MLP neurons of a small language model. Each row is named by its layer, matrix (down: output weights) and neuron, and shows model dimensions 592-687. Each number is 128 + 32 x the weight over its row's rms, rounded and kept within 0 to 255. Numbers have three digits each. A neuron's up and down rows have the sign that makes its largest values positive.
A block is one neuron, or neurons of one layer that tend to fire together. After each block is what it responds to, as a language model described it from the Wikipedia text at the highest values.

L5.down183:170169167140091127115170147148146137188098108146192204172117147084130181179175118113111125129111107092161215068130152155145171159162186182120106090144134147116148132106216184150138128138083116123118150094119112124124238091175108068115134143141093104134148116083179131108090109157159123158
Responds to: In / word-start fragments

L5.down342:135130143166154095104116120167128141123146089137088096232104111134156125111131128167137190141102121157081192114120116165115126130142107031117022104135141133088105112095129076101105036108095192125148119084119103131181152155147162158139131109116097154131103082130102092134152099147077168077
Responds to: Durations, counts and quantities

L2.down845:088091156185132115138175083158118165128065149125150087168177114097101114134091148100136122116034138167172176088080116156117077080150124158152122091119149105102160129142153127132113112112076164154101089110124141134087151138149164073126129140147104131191168166144162137142105102131099073112
L2.down908:125144170116098137079147162078117122174128125124209110097164128153131128127063131131133170127175129099133113200165110097065140052153138167182149102153134077151081168082114092103116129101110064080164157141156131132058113162153191149115164145149095126143125111125122117135104165157163106070
L2.down1049:167118133118110135116060122139133089056129187132112131172126148172139177129120078106126185162174146172164078090178123143086145148144112132154157095120176091137157086195133119112097092127132185095094039150074148101147114120105163124132167095104111127098124164111094092138138189138138143081
L2.down1197:140114093113112095143100151103149125125162165116097127097126137125130121105090169182103101133141139126115144168095170075153108132174140145121141157144253167093129092112133106145143152193179134114142185151145117143046129155132186140101153161137166154134135120200197136088114079099126145132
L2.down1318:141099137106181131045131174139163126139131159102140140104192101112122134155117148139146129100165167131111157148126141176168094169142138100161169074128112090163086095234135074081140115110120116123112156146074170152109139081068138144118169214143142092121107108172090126076149070136097164153
L2.down1408:154096136108129183054108173109145074142059117084085072134147128109105114136101117115091129100214126181166055147115114071131124090155105180127143107070133138079145125088150073080154156139148136057152155114165140116137093121126147167147093110118186109207179131158178129072136166095167146090
L2.down1932:074114158124101090100157106178093109136094164155109149066155125131145131124105191159190114112115083200154119082164104130126133110131110108133166117099175116077104077008142103155105092161111066161102170135152146078134164143099126136148120142146143118137111148070091144145109129141139095141
L2.down2000:140107142159158095102133124133128191079136181110150106135139108129105148153181149102084138087106144174058117115118120152080102138096145079152098112119122079159130127134230140169175104110122140115173045130160158123102089142184111091114112141164127141104094111156090172111118102064121111098
Responds to: Age-group and decade digits

L3.down90:114127163069152158156130098164085139146097157084111152152159151117136107095080122086113156177110113192153128088118133110149099116126118111158204116190111197119190105187146094161164121121076122049160090190173080106094099109125099157154194139106105143129088134089151112155095116121151122078
L3.down450:086105117110113154081123114150135097129123136108117157134132132072112123102109099158167144198116147142135157138123076114192159123163110148151189130132089138086184153138114118138131105100155154166104107168116124135171099162128129122118091135086121099178164127130119147152107065138148133113
L3.down1140:111082109142135122133068135157138126152113130117084118085155133111140074119142110113112070167161115109126079119157159091137145129107083197175106034184121059171105176040163116109118122116116182098090152132134112119129145172101165151135190106118139059118121108126088129121154155077121171120
L3.down1250:196136073208100107117124185135091161128125132133145138133150119110116125104183081127161127126108165155134116147116161102184167139120089146122140145142181112165103151133122123170112130142125124102097135154108146105142077137160160169089142137106144147104125123187098076079105138123088134154
L3.down1417:132101103150088136160184118129138130137138146138112122130119160206161122124128140110080124111189159102096182134126152130166139055156155115174151101167069142164138106252127118110104144149095171118151125181148196109158097157149098101165174118135122151118103005114103127199118106141215086135
L3.down1497:159149118098146163124112133123102125147036122135179150181073132114118113149109102088168117159154146100147152107154157157139146067156167139155145099126117116152122181060125151135164067176090111155129119159147162162102116129135100122112198132159105135106121091141138087053145096141204190145
L3.down1547:152136093103115114166177114083147092102165106121150050151142096103097125094105075151105096133135121137148127143104106128140108087124115111140078139157159110156185113089155062112130109086207145097112165119082144136146091131159151134117131108089155139114137153173130145162120168171137080077
L3.down1973:188133148093139096096158124138148108165168104133127116127132174170105173174110105141106127136089100129171063094039103146147177110074063106122145129110102081180168087162092165171175127186136058158089088110132137135086131099134189111102177149110195192110178142123199125159106142135145111111
Responds to: Post-initial-letter continuation

L2.down263:160156152181093117137161097132081165118155107143116136153165135066130176071149108104155139037155097107135194101126083136151079142108175155164133106143102133135107160205131116138174104149122090155131159123130115060099134133144140088137085130108126156115147109115074111124141120149116152178
L2.down304:127139143143133145142131117140120168092150160145113106129158145163137120156100124089201121145135138162131162106112107172140128169063171148160140127134125128154149144234146138108126112152148144167204128117112092087113162111119149150126100081128163114112176098106124094119143073092108106166
L2.down323:151110171081100117139090166147121168149106077126153150150089142176190101127129168139174092145157133082114101152165107114129176141159161149139169093157140112118123120124107103119084053119114158094090143122114095169165090128141090130138074152078148104151107149152127116091151102176131171190
L2.down679:152157123130140123134160113132124127198130124107108138157141143128130078130132091090153122123059084143097107098119082140119123118094177119102162191187129138172125181217138129028206117151106105149122171130094212100132124129093207128080068130191077133088153109154121134106216137134181127137
L2.down1009:112157128084029072156096102114095104149246154106159148090180096092133189154163173207120086153174143167136121080112130147134126129091084161102183136110124125144144144194075165099111121105135122169136173171155126174155144142126143145092163115060140177112112165121156128091119150145094131111
L2.down1351:133017098174043118033142144121137182126129144134140150106147195124157154179084119135124135125097150137121193182151146126142090078124128097156134130138111144104092073198204138117173093108102161118099117108095093097144145092158125076134107122093157126130146103090097105123135122079091143116
L2.down1503:160125081104117145130110128162105090116130146088139131150100168110109094113143149157147121102112129102109106097102109103174084117119130147154154095159119095152141100098145152194067057113124100150176122184160103092122151137112136135161166124100140148127068158162115164089106125094119118178
L2.down1799:175145131099190206165101083148094119121099121100122149135135131164075136117185157065113159148096108144065113061137057171067119149100101093122133106179120109177138105213104093121109105104070125138101144142159128121148120126131094155108122110083088092179214150110120065089109109144188137190
Responds to: Title-to-organization link

L2.down133:102125114128179161156109081141147153156132110181099152149120106174131080097101103111138132165120076114138132107121087135131208127179106082115193122108100131128160110127127098170104133101103133186145165064142158042112149116140127160147128144118123152135138152146116115111122146109144112108
L2.down344:123154103131153093102125086135140132093121119109068100129154115152161129158110118087157103060155092162139080129167185088135142136127118148097190131133099109082112127153124103174161165109121125083126139126184158101080114150166088180104157150186168090052149120117115032091152104091150128080
L2.down635:142150143125090100154124134123118150129169114131081113159116147101106159191120081119101164111124143114167174193117147133126147147154122127109156144152163068168090105162158131078145150087146077064170104110125115090173135088144163149099156116121132114143149105149128152102162196145094109114
L2.down1020:145167138149173137179136092163142129140130117102126135157141175078142145130120171091102078088155152112127065077112092165069123113103073117116122116130137099177125120132046083182099158173099074089147167101141124134151184105136164192175139134147118129127133139096044198145147154073131116174
L2.down1094:124121131159143156131109061181127163140153055156142131173090148151158129149161150118188096171098078105138155116167093126077165133250136106138157114042065104113155154204098142079190118089153114142150104111149155119160109107123084129158114105192165156110093123179153106179123157204136104124
L2.down1373:088152140144087115112112102066052104145149145116123154160135152143125150071071177150113097112103069121110179214144132075112074139153173127119171152054148128109130155116107158143133106098135193157154091139091083126118111140151106126166172120130099106099000097115074143115136117095163183153
L2.down1856:087222162124101105163068111099102089110110093142155174194110173086059175059125102109142124128147093190033101084134114179106153139135102145113169143103162108100174182126135116125177106104096084173121061108136145106117154156138146141155122132146102121136126122082150131109142165109152105121
L2.down1981:138072135139100166137129137137109106190108119149162079131190116137134162101107153108130157110120070133151122124084170127170129146091137072126160097114104174158131098192119158164164123098149115099196203102155109104091079197143147123103185152219108159107185095093128144048196095094101148114
Responds to: Mid-word subword continuations

L5.down1790:134110082119102090109092133185158169083123079111105128121146131126151145204153105099114128122114075176109134172163110176155116100072123122081150162137145113123093152080110110138101187141123142121138165182139158168048138138179172109061074139089165097104144025135028089173111120137108100123
Responds to: Degree adverbs; sports terms

L3.down65:138156143163169152094080137076140171126078128152136118108143108123081121133123115095087170169105212126191133139196103160109063129165137117154089167126125134190087197243152158131109104137111089155128091080076087069127165128121132134108100108084144106152163097107147123044155158075140142096
L3.down319:076158143140136107088213159159108142091166118152157134149119107161177146136154096103089141147163108127145125117125124147149174137067193127099190104107093168213183125147102095140110133149142115077121163129135119106081134086094153079171131128119099116119167119115142133136149117112176069156
L3.down630:155137138166102100120087114088172145151121109147152105089083169042123097114174116065083078136121124204124110100092114117098119086159163180098113157165111164132143122115088087126128158172140029104116095178139103116151085096071155150092138119100105075163104085140119190098126133166096128174
L3.down643:127100130180131053161164122060090108120159114133139064173133160132129180067225179150140102133085115125139127096079148153127136123142117084126145156104133130128148129157135088169110168087093168134176123112215103121177143124167068121143139095130135057068077188108060135143147118133157051121
L3.down710:103217104135132182137126097128112108034142110139160171148122142124116155098147120114104135148085116145142136044032124155141131110184117167159141062164095112157104130118114106163120124169126133166073187120061065123074083144116142083079122162109127194109165157088186122139123118157151131097
L3.down777:205108116121091149102163075130122141170056122131127175084092165133107086103188095105182151060126122176113114154158127094172141126122100126089160176162150080123141082081147124123156141128162124172147141106112101141122107022141140162137161193093087125131137191166114120110185145130134157176
L3.down1261:157098160131127131124124083104138126085119078135121144168145118162151136123132111115120108185123041132129139103129108114135121122146180133215104157097081111076155154006071123169062133137123091122103086089067086101100154113097133125156169137142138101132109168123086070064099107160071135162
L3.down1611:092117105132119077149102138142161115136147117136100159119113088130155140158084094142089145161151166096165090114127043104072092156119100109140148093121130142088081072000090172109136153129140123141143163127136111125138147184064098122133118126117166089085100093133109175142135163182096141124
Responds to: Mid-abbreviation and field punctuation

L3.down348:159117179168118179082104128092125130133144092154106154085142138202159123162143153104163071102076157143120143182138124161139104167109133137205118111180140073155103156160152085141163106089084133067175106137147104089119084142107133061090150062137102098145162088133118120139141122096153105125
L3.down399:172143115147165107108178132166139119098086083123161105126153129129152116109197146137167075138170103128161155110163112191169155120104130185123149187127085125154181116142161154123166112114181200133140087161148100120203089072090145128134100149134153153089127136113099080178154129041138138138
L3.down980:142134092131097191158077140100119072095129152096123138134135068111120136103148152081126123158154145166107102163182154108121118125160115172156137166108145135078198131178162133093185178106136111125116129114127118149071090112123112103147181176108179075132140109142111159127103084178111107109
L3.down1178:161073106150150148106142120184193108132149132157140187115098157105091122113083157124086081096131078135181142083145147097141101140133134141097150093126107112100125112207125134141135112150196160183138175114140160157159106155136128082095120175094103161105157104126115116103137162082183081204
L3.down1268:166066087109094169110076143079148140155140135068109103103134126113079110165085083183110122159176103165146196057167091107064121161102108140125176094151078123145142151136073104163118084104137099121114094116109064141147108132126109158158190110113144119148155053138130081132130072154069126161
L3.down1285:122072102155108141087056134182123111186124157146086161121181164135157180133181125165153160127116166105110128137098081121092128170156111087118108108109142218098091149237129110112134107126163176129137133107115108097136059172124150136133145092135097083174122103095129128132147124124114128155
L3.down1435:127130112082130140116088110128159157140114087096113148086086075130101129085174150138146140091119108118078101120163105149085137095147056124139165119072149168140137176144158131146153155096064079116135090101097138188106104130141130112128172157152101104132154162065175112154209099141111147101
L3.down1719:132123122145171112095094139134145146103109154115152148139099174148140099098125177083147121146150154186141163190094111103124172119152121060100089117181079129115126109177131120224105130110103110144100162133148099114166060144068160102082128161133119073187140130077092110124187174099131142163
Responds to: Preposition after an institutional title

L2.down100:120055145055190091126160126119153176063176158086170105142164159122181134094095158180115106088178109123169137125168131092081112158101128121142116100143113144124105104097125146094142133140063091086081140100112113092058167082130097145106161081099121109134231125174174114114153141168119153124
L2.down328:124131081118069100093140121138074168192176083161157128128130167113095165094106146135153093133096096134065146107121092187119162105115127123080126117166095139138097169131121056076142189145046168146142165083090184125128132125120118105097161155146078169124204124130096163100134079154116074118
L2.down501:119103106123168138080099130183141143096171128178158102135091099171103134083121161140126100135119135125099138062155103184137127163108176140133120080139114122129161113120139139130100162154166164126105158146137136122113128095156081140167136168087160115184193162119122142111098094105100135156
L2.down602:139119111114113089255086088151158063114192117108124122135143086123146181172117144128131156134138132154139136081160156088150136089109149106112125075163163053143133129232099138184120119121159117137086149107110056101136121091144145095123131071173156116109173151143097205145126129157141138191
L2.down1075:136109153120184129113140094197170116124178132083164093141185150118167081118125141081150113143010140120133155138131124051107160102138138125087118123138160153054180150183118165099104139151191170079156110145123110103130033093107081148095115161109116103112122102165151155173125125131135168126
L2.down1319:124109090135062112155122127065119111154143090215180161124108138092122064112111187094113126125154138130171181147082072107096150137108151088079104140187092132114093180157078080072177214167129130133116139112087143039140159143102150130104149124142181106146098171129106140132114130173142126131
L2.down1747:144120138145086087125120092102106127132149124077147143135113098131166104063070149177132129101115122118115165130129103154054072112120059133130120130084159188122173144190139100095120159099132094135115233061113172076131148175092107099106145131132104086106135144092091144152089139071062139082
L2.down2024:119139169140128133180166080114098083077128145153135139052128140060160092127103168163112131124156054183117086070140117134131133117133082096157125101169099121093175137255130103111127118186201147065096158118156117100089089179156105169194140125138126114177184154196127145158147125162055128049
Responds to: Country and place names

L3.down202:073178173176095099150083157128097096088106126085112103123133151146101092144127143078121172177093103140167112128071086143131081082109147132129119127153078123071113151158150161107150154168102136071151123187148139126117149144138153206130077199129164163058141060152185072153105124157121119120
L3.down440:063189084101113118181094064090067137145129153100195130138125079158135101141133153076129158147119117183114128103098101102153071097080130050184190137135157214093142108138148126116158157112083102173148159125117102126136133141108071127104078138119094132093119120090193136102129111178161114120
L3.down1054:138113143109156160112101108177124098143116080103125145112097141139098113188142143139185143111133124144170094157132060170092146149158147091147156153187097118112098100186097119141144094147063137147159124126145143121109109126091126133121098135171107113107136146130151090123134150131173127092
L3.down1183:143109081148151096092127092079087182182111056144105118087134096063137129146129112114105155145199152120112087118133144096093098147068131092152080180186110134181090105206155161131145114099108106057109122063126095165177145138118121138165136140117147151156187111145129167109117120129163097069
L3.down1190:123168152163101139121185100085101123149162099127108099137130186107114087134120118129157100151191210155152092122132079167116183130140104164105132148152078114142076130175143094126123121159144146134068148120109118127135060143091090066079168146064177164077147150171088088157160110148141138142
L3.down1334:135095129113142159166125088162188157176083155148143163173159110175176139106192094123140195099132114126085102120067148134095140178164158107167136109154148052110089182100125092208115123154201089144118136157156118204160080111152128102118156083114153167090136117146165184146104130158168096118
L3.down1560:132141130078136172136040077179127125173151152121076172085154151131097105102125126090110094124174155137168099169105119140047115096147079106140148161118133173137137097043122097115162066142105072140148114141176068130111133080076131074132117147117185109137121151172151146085173142118123124146
L3.down1834:152096141127146020119155167150179118145097070163125075142153124122117168081161154083178158112083084151119186054138105178138120137150090100122127134139078150175083112175152135162122135107159087111142140128088093139104143115125107121144159094143124111095150124129067061145115113163095076151
Responds to: Second piece after short prefix

L5.down515:072134152166135134114103122145044125080111111048139127167120151114167118097070127147134169130183114145112115136112111081108113126114207098077154120111148077127121156234126100105089097099030102110170153138093150143171162152142080116092089170121131080125106131103143165184109119099111159089
Responds to: Mid-word fragment tokens

L3.down376:097150096151082140182126139120168172136092181116125172131112158132151123051145139175146095169116123170128093131136097116080124141112129139098121198177137075056110131099169141132109117142150084081059163130054099111154106118118072071169084168146101116108082071139182074166117203138118084121
L3.down429:178115091172147094158121071113126139128196140135130092129150117141142114188124049142143103144161153104058087100191120107120120118115184082101150131119162136141137092208155145100064104143212145169133117110137162107114117069089134138134145136091094085123153126082083107200100064147136128131
L3.down602:139134166143117063205121121148097200175133085154153194133097104170134169166113123120116071087139108138140156171204106072162144168088113141103141094145112113124143158130104177084136114123195132137137159053118141166094156150121106071136158093145123113151213123108125092168121135121155137174
L3.down609:145144142095060155104128050115113107148095103094161118129177083119162069115078169100155028083134157121137119092117124155111101137095114073117128120110122111180083118214123187164158062075115111178087103115121163110120114151181128152147125179156125125158091128086146146101128129129137137173
L3.down1063:118121106135133087146167170141139066125062139127135122135113184156138106110141138146111121130079116134136159163138119130122127112086119122146135131155134148181136171221102113091152121064101122144123134168144165138137111123130122182156117188212118100142054107147123155145181191121200124177
L3.down1242:129127153116069142171115059122121129150092141098175069187122158051119140129150074140133107190110129157121093114146127094102130141217122127184156165179136068125099124096135148121147146097142097105151174110104083125135125114180098179183109165126095096133113119159143181108139087079130067101
L3.down1416:166129094119083145176126130176100183096128098117063153121139174144082127201133131091144083102111168114139136053066146164119126154146095125091125119197073088141200083127134144165104077106196132130077138120126154101083091160124115120122089118103185164161161156155108173105132084112142080142
L3.down1799:095141126162130113204097155128125137113141174150142183178066131151123087114155124141154080120166085113148164188157123122176128138124117120114094103130106098081117108164116084087094100120079102118112146124097119134163132154169150085106153131186107121114109076127168069172134144137144105136
Responds to: United States completion

L2.down385:191178178135127154101115144115168126107157130130079152214119112149136143108124128174138163098162080098098103126103164143115111158133122129116120099129104150118114096139106140203138091138127111200124162107140145162139134093148135137128100163158090100117126088130118115135168149093083142130
L2.down415:113168123156152168085160119143078174094114134143166105142141127106082116114089121119075136142112124121170140164146124166122122111168160158089161202109159120143118157115164192124155119083072140170160152155146120168142155117138175120127165136149122128221101145139142121081175122162141118128
L2.down695:117105138117122151160105127082142140048041109123116132135140058150088141187089134101134120102142079203164079128109132137087145204158118149130123096168112088139128114145140081114133209169126128143151127108147125175126121077152130156252147161047110127149121147163123127101091140117011122111
L2.down935:143104126050124146175086098111136116121092164097142145119098080190131079108150129153180096108177077145134082159162161125093202127165123124155123099161093142117155168125058080132138158146198083140154096125138128110070115106114132129058140128136128168192113082088078155111129170152105116123
L2.down1025:145142124168123169046120083110128072085104126085171079153066086100085149134144160143139106115115101131164144121113113129106086140125093135108111124122203173101146131145118129123190121100066092124097092063126167158130091129069126154115118150141077115138149093093179121148141162144127128129
L2.down1416:141150151093168129168127100170199082095091076115083137173101156137078137142153097150077134164097152154192123109088138125115140149094071111139114140135086118157163052178182123134115184180159146089119143169173115128087140143128137096131145156079157125119175090178115125144153148142108114087
L2.down1926:144094084128112202148125082102131159116081121165161158079143092109081182135122106179181113092131181066111117174100138188098146152130118148089063152115121156109175121215167101150107068145212139123067111147098149128126158135102152104106176085108043153217143106183101093140144090166140143119
L2.down1964:108151110155117149140133121136104097148112122134149157085101114058156142159086150141163134119153094143111123077178131155103130151111143149105124127148151110082085077161146142124164148174170095116093151125137075113088172182164111083173120145130108125129129110148157135130178144101110155110
Responds to: Predictable phrase completions

L5.down637:119113139128134129166052104161141133182176129124112081098090096140125081158193163087097047151128077192081117062113094155148103099101166153149112117106115096134143087120161139125079150129136096107183143120144197099103122114107139138136179147128165111096126111143127066128084148142133142163
Responds to: Preposition before named organization

L5.down292:114100079137155149171131134187149177105177126144108146122114146122171140193111121154079087149136183116091140121093105160094098171158121158180083062159143125118086185115114128088056097187087135082110146069152171073151159185134099130110114069123137075091158160134168103058139130132118103184
Responds to: U.S. national/place markers

L2.down119:199110115175171070067180068155097153132095174148144113134138215084129136174093132111146116128078158114148139074150133196145133165143062155071137114111130136126134140158178159152134127122138080173078118109134168135137148134143185089162133163119119101127133088085150136108115146128117125143
L2.down215:112063126166138111103095143157172155103099131183154149165137163092090088149098124134101240124169108153146191112090108156099080134160120108103135135111138097121191160161141130102096183131128086170184098159090089161152116152068131149135085157111108144077156080107105157202124055171125137126
L2.down250:148082104126159162109094138108130131158104094181065124117143178089088153142082163131089109125139141155160173109121089107144195135170084145117164179033119106147129143152177106145196152163088117152118129134152130091148158159143138125139130116156212063123178157112142200136115122119171073159
L2.down686:123095106119161114132156145127096129159110132129125080160117119118161168113101163174136144141107114108170171169107091128143138139096119111188116135157066161125128104214087090174093097136105164152162104097119148134141144119140112106071152120129140100103137138180100141151140149134151199155
L2.down1307:135118161157184104125170142150090152137039084097132090111153166156078134190058082099149156130121149094090108152136098137144101201121150118095094139184128114162073186135176150134136167133188174205070156104106100128129153136136193106069121140109112086149150082161050093090130148139114127122
L2.down1449:143115134147131121128078136120135130187159141145114108163064141152106169194129139112107128110101094102114179119120137119099127124149150126086138158171121138156169139185139165100066146110182135171184080118138157119141113129166194089144126134128103106088191152098144140146089111127124117188
L2.down1605:175077100095149136134145098110124116133131146103107170100138131101078136107130159086137117152160124130114129139100180149146126069068065141172087124176124084128129198230140078130077114125140133119149121098142143118110139133120091131153111157107166046137174176092148156146159122126107147097
L2.down1858:093149125137127163176166108114074140141095115119131058177107099112183129159122171115111176157133169167124142145148162114101152182144161112152140128194141168150102075115133103138105135112135123131126144125132151101118158115150099124057190118125128057119163175110158134133146128114100136146
Responds to: Preposition "in" after events

L5.down481:152151117157160147117130107112131149109140179157148139105166158104101133149126121150161175125130131094127116131103083096141137152140140086130159116079086108095124174218127111128140135168166123138077151143119153144076151169154113132103097132123158115148145179123177102139108177125095119116
Responds to: Year-initial digit

L2.down231:113126129089117122141084098127126075100093149133123128144155107129128114129149165078176146120102073090081115135121110115141123121135147147144113140096136136150095165162113082055115104187173117123162127124198098155111166119169097158100096172136163084162150063172117137147155120172086151146
L2.down446:121144089108159101092122087130081159140176137076121112135136132087124068123115115119074122131114135151177095120142073166129138117111059137082124173173156171110143173138083104117146118150182140158168166110086059048107145139121096082110074157144195144093156120106105133084198132136130103139
L2.down740:143085081195130103142106112081068112098120117117106132094177088138140135126169085149173182134078196148116150137082138099143152174135152170139134110105169151138141047124173145151167152129116091100098118121129125108105192138086120092121104133063023088114019146137118134145164085116097102101
L2.down937:115145128117164127134158148099144133137081141134152091131180132099139133168101081109118144149102116124106127146199106135129112133170163143107123099139107077149160073113111132118069119121027129138118104078122133123156105148085082170187099125138082124192069221126126112133149120155102132110
L2.down1476:146142132156185165090128164070162118121118107141110157134088184126144112123149125128101086152158118152135150185158055162095187134138120125159109136117076123047136122143180157130105148156073088103156118133157206073131077185194118160121193104124138101104105137128176140133130071144129169091
L2.down1580:108118136120094130108142132116105077183222142133040094062101118110162100139147191142178098186128128125156199131122060166117155127143158134121148121104182151146104084069217109212145073140137088096078139091150162153129180071165121153104104111110089129166087113131098126106145095127105139107
L2.down1666:117171171135131093130104099126125129104133119086101150160146163124128120125097065087085146125205144085093158123183085112100131145123088125127148110137164115121155112093146132114132105113066087119124135166168110096124196107176071187165153136083116091140152191129134126117187129113088125091
L2.down1724:139112136157111149130095110149119164142126166211181052146072151158155136131123125150125169135155118109180089162150089169128165119081139126141173072123131091099150154116101152155065146132092096110121213122146140103137047106154106089149144087161062121149105148194133074114105079094111173112
Responds to: Predictable mid-sequence fragments